MLP neurons of a small language model. Each row is named by its layer, matrix (up: input weights) and neuron, and shows model dimensions 32-127. Each number is 50 + 10 x the weight over its row's rms, rounded and kept within 0 to 99.
A block is one neuron, or neurons of one layer that tend to fire together. After each block is what it responds to, as a language model described it from the Wikipedia text at the highest values.

L7.up48:57 46 36 49 32 55 36 42 48 24 67 50 62 57 39 22 57 45 47 51 52 41 56 42 37 42 44 48 39 51 61 45 63 60 67 43 40 46 57 54 62 32 50 38 43 71 46 40 47 74 53 54 69 62 64 48 59 42 42 58 58 51 64 54 43 61 50 53 34 31 36 53 57 74 49 34 53 62 55 57 49 54 41 61 62 55 51 41 53 66 56 53 60 60 59 54
L7.up800:71 72 52 42 40 44 49 51 43 50 65 45 67 57 62 32 69 58 46 37 35 45 51 45 60 56 44 53 53 64 66 44 54 60 65 42 44 71 48 63 55 36 43 46 52 55 46 61 52 59 42 33 44 54 50 48 54 57 54 46 46 49 67 65 62 50 34 44 57 27 52 33 65 70 54 70 47 52 45 51 40 68 57 48 57 35 24 51 46 45 39 42 38 65 50 53
L7.up918:61 55 47 34 50 47 47 54 55 50 59 48 42 56 43 41 47 60 61 43 44 60 57 51 68 54 42 52 53 51 54 63 52 59 64 31 67 61 40 57 45 55 56 49 60 45 43 53 54 47 32 32 45 51 66 45 61 70 56 46 36 61 65 52 45 51 57 40 58 27 60 34 27 59 48 33 46 28 63 59 54 56 39 56 53 65 53 46 55 51 55 54 40 68 73 70
L7.up1217:43 46 50 40 43 51 42 49 52 31 42 55 60 42 55 60 60 46 55 49 54 59 51 49 69 49 49 51 73 68 67 56 45 62 63 61 44 58 38 59 45 47 59 39 47 75 45 53 50 51 55 54 44 50 71 43 45 65 29 31 51 62 48 45 44 44 46 49 66 38 49 48 49 57 38 50 35 49 49 65 54 43 58 48 42 42 45 44 39 63 47 45 50 42 58 59
Number-word pieces. Second pieces of split words, mostly numbers and counts such as e-ight, four-th, three-y-ear, plus one, two, three, no after verbs or prepositions.

L11.up385:63 43 62 49 45 33 53 51 52 57 70 60 58 54 51 51 73 24 41 52 43 59 66 59 47 48 68 59 52 43 45 47 64 47 47 45 44 53 53 29 62 50 58 51 28 56 40 54 48 57 60 51 61 64 52 53 41 44 61 53 55 39 24 55 44 45 40 51 49 51 60 51 41 40 47 43 50 34 62 66 41 60 38 28 58 46 40 38 58 48 55 49 63 43 54 40
L11.up1245:72 57 65 69 46 49 45 49 45 49 32 51 47 37 57 46 62 30 52 62 43 72 57 49 57 63 48 44 62 49 45 34 41 66 45 49 39 54 49 38 61 53 46 51 33 49 46 57 60 50 63 56 45 70 34 49 46 46 49 52 39 54 48 58 50 62 62 45 63 48 41 39 46 27 40 42 59 64 42 37 51 56 42 52 72 49 59 41 39 55 60 45 65 43 47 49
Year slot in dates. Space token right before a year's digits, after a month name, day-comma or "In", as in "born 4 May 1940", "March 26, 2013".

L5.up120:65 37 46 52 45 51 61 63 52 62 86 67 39 65 40 58 60 47 56 55 45 47 54 41 25 54 44 60 24 64 67 51 60 52 62 43 47 66 68 55 46 41 53 37 53 62 58 55 41 42 46 59 55 63 49 45 56 57 45 46 50 36 59 46 55 42 43 54 29 47 68 35 43 53 70 55 54 37 33 53 52 63 54 58 44 48 53 42 54 43 53 46 41 58 42 54
L5.up334:52 34 39 48 42 41 56 72 61 48 79 43 56 59 46 43 52 55 58 71 45 52 53 55 39 58 39 38 53 47 87 69 32 48 56 42 51 56 51 50 52 52 57 55 41 55 49 52 45 59 69 36 49 52 39 33 56 60 59 48 30 52 58 40 62 44 46 55 36 37 65 43 44 67 48 47 49 56 55 56 52 50 50 45 53 69 25 39 54 45 43 54 46 59 28 47
L5.up376:50 61 56 70 48 55 52 64 50 63 68 48 46 52 49 65 65 43 41 64 52 58 39 49 41 57 52 49 33 54 60 59 25 49 53 48 53 68 63 59 45 59 52 39 33 50 67 58 39 49 56 59 49 51 26 49 55 60 54 63 53 59 58 49 62 32 55 53 35 26 40 45 45 50 62 47 40 53 32 43 52 47 52 74 48 65 44 44 41 66 46 43 39 40 31 42
L5.up463:71 51 25 57 43 45 55 61 48 56 71 58 43 46 35 59 51 49 56 55 36 56 52 39 40 50 56 53 55 61 60 54 60 52 74 45 40 59 35 48 65 46 38 45 55 54 42 40 45 38 45 38 64 51 62 56 55 66 64 39 44 58 56 35 60 54 40 53 25 40 46 41 58 49 58 60 54 43 44 53 50 77 66 47 49 61 43 27 44 46 62 37 65 50 32 46
L5.up837:62 50 40 72 62 54 39 41 53 36 73 54 40 41 50 39 61 47 71 55 34 64 60 55 64 46 58 61 55 52 53 42 38 56 63 37 44 62 52 56 52 61 60 51 66 49 58 50 52 57 59 47 42 51 58 37 64 42 64 26 50 47 46 31 54 46 57 55 54 42 47 45 37 62 53 37 44 59 56 63 35 66 33 40 41 51 46 39 45 57 37 62 41 57 36 62
L5.up866:64 47 63 66 46 54 34 64 60 60 52 57 43 53 45 53 54 37 53 52 41 36 52 26 43 60 41 65 37 58 75 56 44 52 82 24 54 46 73 65 46 41 49 43 37 58 61 52 51 24 57 33 58 48 45 46 54 55 51 52 39 58 47 46 28 42 38 56 43 40 39 42 49 47 61 42 58 49 42 55 44 66 53 62 38 53 41 47 47 54 40 39 49 32 62 46
L5.up877:64 66 50 70 46 48 55 63 56 56 70 58 52 48 59 49 71 46 31 45 48 64 54 29 38 70 58 66 37 51 54 67 57 53 60 49 35 54 42 32 77 51 50 51 40 41 64 42 51 53 45 47 52 67 38 60 50 62 57 44 44 49 71 56 47 46 43 48 37 40 60 51 49 43 55 49 45 45 55 57 35 59 41 37 61 48 51 54 59 48 63 57 48 38 48 53
L5.up1100:47 51 57 55 63 35 55 56 31 52 59 79 39 56 53 39 65 39 57 64 69 59 49 41 63 46 57 61 43 37 42 51 46 55 52 47 63 49 69 59 68 62 53 41 53 51 59 55 32 60 44 60 45 57 39 52 65 49 62 47 44 41 44 46 60 50 46 40 47 47 55 55 41 56 48 43 57 60 47 43 68 58 37 55 56 56 36 45 22 53 48 64 55 66 41 70
Quantifiers and degree words. Quantity or degree words opening a noun phrase, mostly after "the" or "one of the": most, more, only, all, any, three, each, several.

L7.up66:50 54 47 63 26 49 44 58 39 58 53 59 39 36 65 67 82 51 60 61 50 48 52 42 57 44 41 45 61 47 70 64 37 54 56 73 50 50 31 71 76 50 39 32 36 59 43 55 28 52 42 53 38 51 64 33 58 32 43 57 47 54 57 42 56 40 50 45 51 57 62 37 58 61 64 68 51 35 56 57 46 54 44 56 46 45 50 60 39 61 47 37 59 51 42 44
L7.up295:55 56 61 52 41 36 36 46 51 43 63 68 55 41 64 57 68 50 39 43 46 69 69 33 31 50 48 49 46 51 54 42 55 50 59 46 50 64 37 35 59 39 62 42 38 66 34 41 37 52 52 41 49 62 39 46 52 44 44 59 54 50 51 44 61 49 43 53 50 45 51 44 66 48 69 53 47 23 47 45 65 49 48 53 51 42 65 49 40 47 65 42 72 43 74 46
L7.up444:63 60 62 55 33 48 45 61 41 46 49 56 43 37 46 57 70 45 51 44 50 54 53 35 51 47 33 48 59 60 59 39 47 60 66 56 38 61 45 55 62 40 53 42 63 66 40 50 33 53 51 54 42 52 67 52 66 40 35 43 52 51 52 41 37 40 47 42 48 53 44 52 54 42 60 54 60 34 57 60 64 52 48 32 59 44 47 71 42 47 66 33 74 45 65 48
L7.up1048:46 56 50 47 46 18 41 65 56 52 57 51 38 45 63 36 57 43 45 51 67 57 63 37 34 57 48 48 55 51 60 63 62 58 44 53 53 50 55 35 58 35 48 33 55 66 58 47 45 56 34 47 34 69 46 56 51 53 42 51 51 43 60 53 47 34 48 54 37 44 60 58 59 48 59 55 53 49 60 40 56 55 32 44 49 39 45 37 38 37 69 46 74 48 57 38
After-number delimiter. Token right after a number, often a year range or coordinate: closing parentheses, pipes, commas, units or final digits, as in (1782–1839), 10,000 cows.

L5.up46:49 52 63 52 45 38 19 45 55 49 44 42 80 47 50 46 64 53 38 67 67 54 50 30 43 59 35 41 61 50 60 60 53 53 59 52 53 42 51 65 45 46 54 51 56 72 41 38 46 77 40 41 41 69 46 46 58 61 53 60 33 47 42 43 30 35 59 60 61 48 35 52 45 51 45 37 44 39 69 47 49 56 38 50 51 44 47 43 52 51 60 59 51 48 64 41
L5.up196:45 36 67 43 59 36 33 39 59 36 51 47 60 60 50 75 51 44 61 48 66 34 48 47 45 62 52 43 57 32 61 64 44 51 71 53 57 41 60 58 57 48 48 45 45 62 42 48 55 42 64 33 43 48 42 29 57 72 41 65 34 59 52 48 38 48 37 51 39 42 71 48 50 61 53 49 57 35 62 47 54 73 42 53 55 54 26 49 60 57 51 46 53 31 67 51
L5.up320:47 54 66 54 48 46 41 37 58 47 37 47 67 32 56 57 54 43 38 73 79 47 40 40 53 60 50 59 44 55 55 50 38 46 53 65 69 45 68 55 54 37 61 40 54 57 46 46 50 70 32 56 47 63 51 60 58 62 55 40 34 53 40 61 29 57 46 49 63 35 47 53 41 47 42 58 45 41 54 41 46 60 58 40 64 44 50 51 29 61 58 48 53 66 52 32
L5.up403:30 57 72 50 58 36 33 34 45 37 49 62 45 36 42 56 53 54 52 59 68 60 56 34 51 46 45 65 42 40 52 47 68 56 55 89 65 53 56 57 54 40 49 41 61 51 44 44 51 58 24 62 52 50 53 56 52 68 56 46 54 59 33 57 29 57 55 52 67 51 49 57 36 48 38 43 38 52 35 64 52 52 54 39 38 60 49 42 47 59 47 50 46 60 58 43
L5.up447:72 44 62 57 42 46 52 39 53 67 51 41 53 59 56 41 47 53 54 58 42 41 46 41 37 65 43 65 48 45 48 24 54 50 66 43 52 36 72 46 48 50 51 52 46 51 63 46 48 41 43 40 26 57 46 41 50 49 58 66 49 51 52 34 47 35 44 61 43 34 60 42 51 51 45 44 59 49 60 56 54 52 40 44 58 38 44 48 57 44 49 73 43 52 57 50
L5.up683:55 53 44 61 55 53 46 52 42 55 43 52 45 54 35 40 62 35 50 37 56 57 52 38 56 53 42 65 39 51 43 50 51 46 54 56 56 40 51 36 50 38 48 34 57 55 50 54 58 76 54 67 45 69 51 35 54 52 66 74 38 66 62 43 35 43 51 56 58 54 51 40 55 56 54 52 47 40 67 45 41 40 47 50 68 58 68 46 57 57 69 43 45 49 67 38
L5.up762:39 61 48 48 56 37 27 55 48 54 44 45 49 62 37 33 45 27 39 57 44 42 54 58 53 46 57 61 34 39 52 63 58 56 54 50 46 24 37 56 47 53 47 71 42 60 56 49 46 55 50 38 36 60 38 43 55 59 63 51 65 51 57 32 48 40 50 51 53 45 58 40 46 60 43 47 37 61 59 49 43 51 36 52 50 42 54 28 49 42 47 60 48 59 47 58
L5.up783:29 56 40 51 60 40 32 47 54 49 40 38 69 49 50 52 48 50 64 78 69 43 41 46 41 50 50 39 56 41 59 58 52 60 54 61 62 42 28 70 55 56 50 61 45 60 57 55 53 48 36 41 33 47 48 37 55 44 61 45 38 55 39 49 33 40 47 68 65 26 52 44 46 64 40 58 42 64 61 42 40 57 60 28 54 58 40 36 54 57 74 53 54 52 52 41
Joiners inside names and dates. Connecting tokens in the middle of dates, year ranges and compound names, such as the space before years after "and"/"to"/"since", the dash in 1888–89, "of" in University of.

L5.up15:52 46 42 37 57 43 59 58 21 60 62 67 58 38 42 65 58 42 55 41 52 33 46 37 57 59 56 48 47 60 67 63 43 45 44 62 41 63 36 33 63 33 44 55 53 48 51 55 35 43 44 41 68 53 48 62 51 59 57 54 49 56 40 60 59 37 41 51 38 52 51 40 57 43 71 54 43 30 64 66 53 44 60 49 62 61 53 35 46 63 64 53 77 49 44 62
L5.up119:66 37 35 52 64 39 60 60 48 60 56 52 57 46 50 45 62 48 46 48 31 43 53 44 30 49 52 44 65 61 65 43 45 47 53 51 57 70 53 31 54 30 59 26 51 65 52 50 43 43 51 36 64 64 44 58 53 54 56 58 39 53 51 57 46 47 51 73 49 49 48 45 56 47 70 56 59 33 48 62 53 52 41 50 48 47 58 63 46 55 75 48 58 51 59 56
L5.up431:55 37 50 43 42 48 57 56 61 54 46 61 49 56 60 39 55 40 38 62 56 51 61 47 42 48 48 46 75 56 36 43 25 53 54 64 49 45 63 26 57 43 60 39 36 53 55 46 41 54 60 47 55 42 44 57 53 28 51 50 51 67 59 65 36 52 48 58 48 59 48 39 58 47 62 55 55 37 64 43 70 50 44 28 51 45 55 63 59 46 58 48 64 29 66 48
L5.up607:62 42 59 49 51 48 65 47 46 55 48 63 54 54 47 36 50 41 42 38 46 39 56 42 40 48 42 56 54 55 45 48 44 51 46 56 46 72 50 33 66 32 51 42 53 55 52 45 44 38 38 42 62 52 49 44 55 53 65 54 33 63 49 55 41 46 46 62 50 54 59 36 51 47 65 55 56 36 56 53 55 47 52 57 65 57 44 68 42 62 78 47 70 35 54 72
L5.up645:72 42 63 49 51 41 52 51 52 57 49 52 32 34 33 38 57 33 49 53 46 49 59 39 43 45 43 53 50 64 47 48 38 48 43 60 51 60 46 27 53 49 59 39 59 49 53 37 51 41 54 48 68 54 45 50 52 51 62 46 52 59 47 48 48 30 42 62 42 66 39 51 43 53 52 51 55 39 37 52 53 36 54 45 50 40 49 60 48 59 66 54 76 58 41 44
L5.up873:61 50 48 43 59 61 57 45 57 56 53 57 47 46 54 49 45 47 35 53 52 35 42 37 36 50 52 40 58 60 66 67 41 48 71 49 61 62 39 48 73 38 55 45 43 61 55 54 43 28 57 39 62 44 41 49 60 67 52 61 48 68 34 62 53 38 48 49 38 49 43 38 52 61 67 52 39 34 66 77 55 48 54 58 56 54 53 48 50 54 58 50 66 51 39 46
L5.up893:48 50 39 53 44 57 65 61 32 52 57 32 54 56 38 47 51 44 45 29 44 36 58 43 39 49 46 58 49 53 62 44 50 48 46 41 49 54 51 51 55 38 60 34 53 53 55 47 44 48 34 52 64 61 67 48 55 61 57 68 43 58 47 64 41 47 49 79 55 54 46 45 60 51 71 58 71 49 40 62 50 50 49 54 62 38 65 69 58 45 56 45 59 64 54 51
L5.up1141:53 58 38 41 41 39 46 46 27 51 59 61 52 33 48 42 59 47 41 34 52 40 52 37 48 51 60 38 38 55 64 58 50 51 48 57 64 52 42 37 69 34 55 55 42 61 45 55 51 38 50 51 68 57 51 57 59 54 47 56 57 46 47 54 57 37 44 69 55 55 35 42 53 57 59 41 40 40 69 66 53 53 66 37 69 53 61 44 53 75 76 40 69 49 53 55
Mid-number digit pieces. Digit chunks inside long numbers, mostly decimal-degree coordinates like 55.7460'47'°N, also table decimals, years (20'13'), codes, and Latin name endings (camerunens'is').

L7.up239:46 47 54 64 68 43 25 46 40 52 58 36 40 43 56 17 54 35 58 61 56 49 60 35 47 65 48 51 52 42 55 30 68 53 43 46 74 52 61 39 53 52 46 42 44 48 53 53 44 60 47 44 31 52 44 34 60 55 60 55 58 43 46 52 58 39 54 54 61 40 69 41 49 51 52 34 41 55 60 47 40 42 34 52 60 57 56 44 51 40 58 64 52 60 63 51
L7.up377:42 57 46 62 54 53 52 63 46 35 50 35 49 44 41 39 56 38 52 68 80 63 57 56 37 61 54 39 57 38 45 53 30 55 43 50 53 61 50 45 51 53 51 45 44 70 48 27 44 48 53 44 44 55 66 48 71 41 55 45 41 48 43 53 51 23 48 51 42 48 52 37 53 56 58 61 66 54 49 42 37 53 44 46 53 57 73 42 49 56 56 57 63 47 52 36
L7.up879:44 54 56 64 39 46 41 56 46 61 55 66 50 39 50 47 70 57 38 46 60 45 52 50 41 59 47 61 56 55 61 59 63 52 46 60 51 41 54 40 56 53 47 34 50 53 59 51 54 43 43 36 42 52 55 23 64 55 45 51 33 45 49 47 42 34 53 50 38 52 61 54 55 58 49 41 58 54 60 45 38 48 48 46 55 66 57 56 52 43 57 54 59 49 56 44
L7.up1061:60 52 24 60 32 32 44 45 43 44 64 69 52 57 53 37 69 30 51 57 64 37 54 32 40 53 45 57 44 47 46 61 53 51 68 48 38 47 61 33 63 63 51 46 41 46 46 42 34 51 51 55 53 53 58 51 58 57 50 56 67 48 62 52 63 53 42 60 56 44 48 47 43 55 52 43 56 38 54 59 60 53 40 49 63 37 55 47 49 52 57 49 57 34 43 58
Year slot in dates. The space just before a year in dates, following a month name or a comma, as in "September 2017", "October 28, 2018", and also after "from" or "in".

L5.up138:58 38 45 65 43 43 39 80 51 36 70 59 37 57 36 31 51 43 43 40 65 45 83 45 69 45 56 67 41 46 51 50 49 62 51 38 51 46 60 52 55 42 55 47 52 61 51 46 48 31 61 33 65 43 48 39 55 47 51 47 40 54 45 48 42 47 52 52 38 62 58 45 53 62 63 56 58 31 50 60 49 55 45 53 53 46 37 57 31 62 34 46 51 68 45 58
L5.up240:57 65 38 43 53 57 53 64 44 61 49 52 60 50 33 65 51 39 51 36 34 42 53 39 44 52 47 54 39 53 69 46 54 44 64 57 36 62 39 53 48 32 51 60 42 48 51 72 43 52 57 48 64 53 60 49 54 67 47 42 36 65 47 39 35 54 36 63 50 45 57 40 49 47 46 60 39 47 46 61 46 56 58 34 60 42 62 48 41 59 63 50 38 58 53 49
L5.up823:66 42 58 63 58 50 27 71 67 40 56 57 60 63 20 47 53 51 54 37 39 42 58 42 43 69 51 45 54 49 63 60 66 61 45 37 55 47 46 47 51 36 52 41 53 75 39 46 53 52 50 39 56 55 56 37 54 58 57 51 35 60 59 61 35 48 52 68 43 49 62 35 52 45 58 55 55 29 66 58 46 62 39 49 57 50 37 64 32 58 54 47 59 52 34 49
L5.up859:62 46 54 47 47 43 34 65 55 40 65 50 47 54 36 29 62 37 51 53 51 35 66 43 41 52 35 52 51 56 56 61 46 57 60 61 49 57 57 52 55 42 51 57 56 47 39 46 44 50 36 37 61 64 72 43 56 59 45 35 44 60 45 54 43 59 45 60 43 54 54 42 47 54 52 52 63 23 45 80 46 45 40 44 54 46 49 37 49 71 58 52 41 50 37 49
L5.up1001:59 38 57 58 44 35 33 74 55 39 63 55 44 58 40 16 59 49 47 43 69 41 83 45 61 51 48 62 37 47 48 49 55 66 54 54 49 52 54 59 57 42 52 39 51 52 44 48 46 55 44 44 59 50 47 46 53 46 51 35 42 48 34 48 36 56 56 57 39 54 58 38 52 63 62 62 48 38 47 75 33 43 50 50 39 52 48 56 37 60 43 47 50 59 56 56
L5.up1052:54 50 34 46 49 41 41 67 33 29 57 49 45 43 48 30 72 51 52 49 56 49 59 46 44 70 61 45 63 55 65 56 32 51 54 40 55 45 48 50 58 57 50 51 47 49 37 44 42 62 68 58 38 52 65 45 60 53 52 35 53 51 54 37 35 54 46 66 62 46 41 49 59 51 44 59 57 42 51 44 46 51 45 31 51 54 56 56 56 62 62 63 44 51 45 47
L5.up1120:60 55 50 53 70 52 41 76 51 51 69 44 48 57 23 44 51 51 45 49 51 34 58 52 44 68 37 43 29 56 62 67 59 53 48 55 52 46 46 52 46 33 50 66 48 55 42 55 47 49 37 41 48 54 63 41 53 69 45 49 37 71 59 46 32 47 49 60 41 60 58 49 52 54 51 45 60 27 61 86 42 44 35 55 49 41 54 40 43 69 63 56 42 67 38 52
L5.up1124:53 34 62 33 69 46 52 54 44 39 61 35 60 59 29 52 52 35 40 61 49 42 53 48 57 53 53 53 22 52 56 43 37 64 40 35 36 58 55 50 61 48 51 52 52 51 61 40 48 50 47 42 41 54 58 38 62 50 57 51 46 54 58 61 51 45 53 54 33 42 65 33 43 54 49 36 56 42 53 80 31 55 40 38 65 59 53 53 60 54 47 58 49 59 52 67
Table cell boundaries. Pipe separators closing a cell in Wikipedia wikitext tables, especially after the last header or name in a row, in sports results and game lists.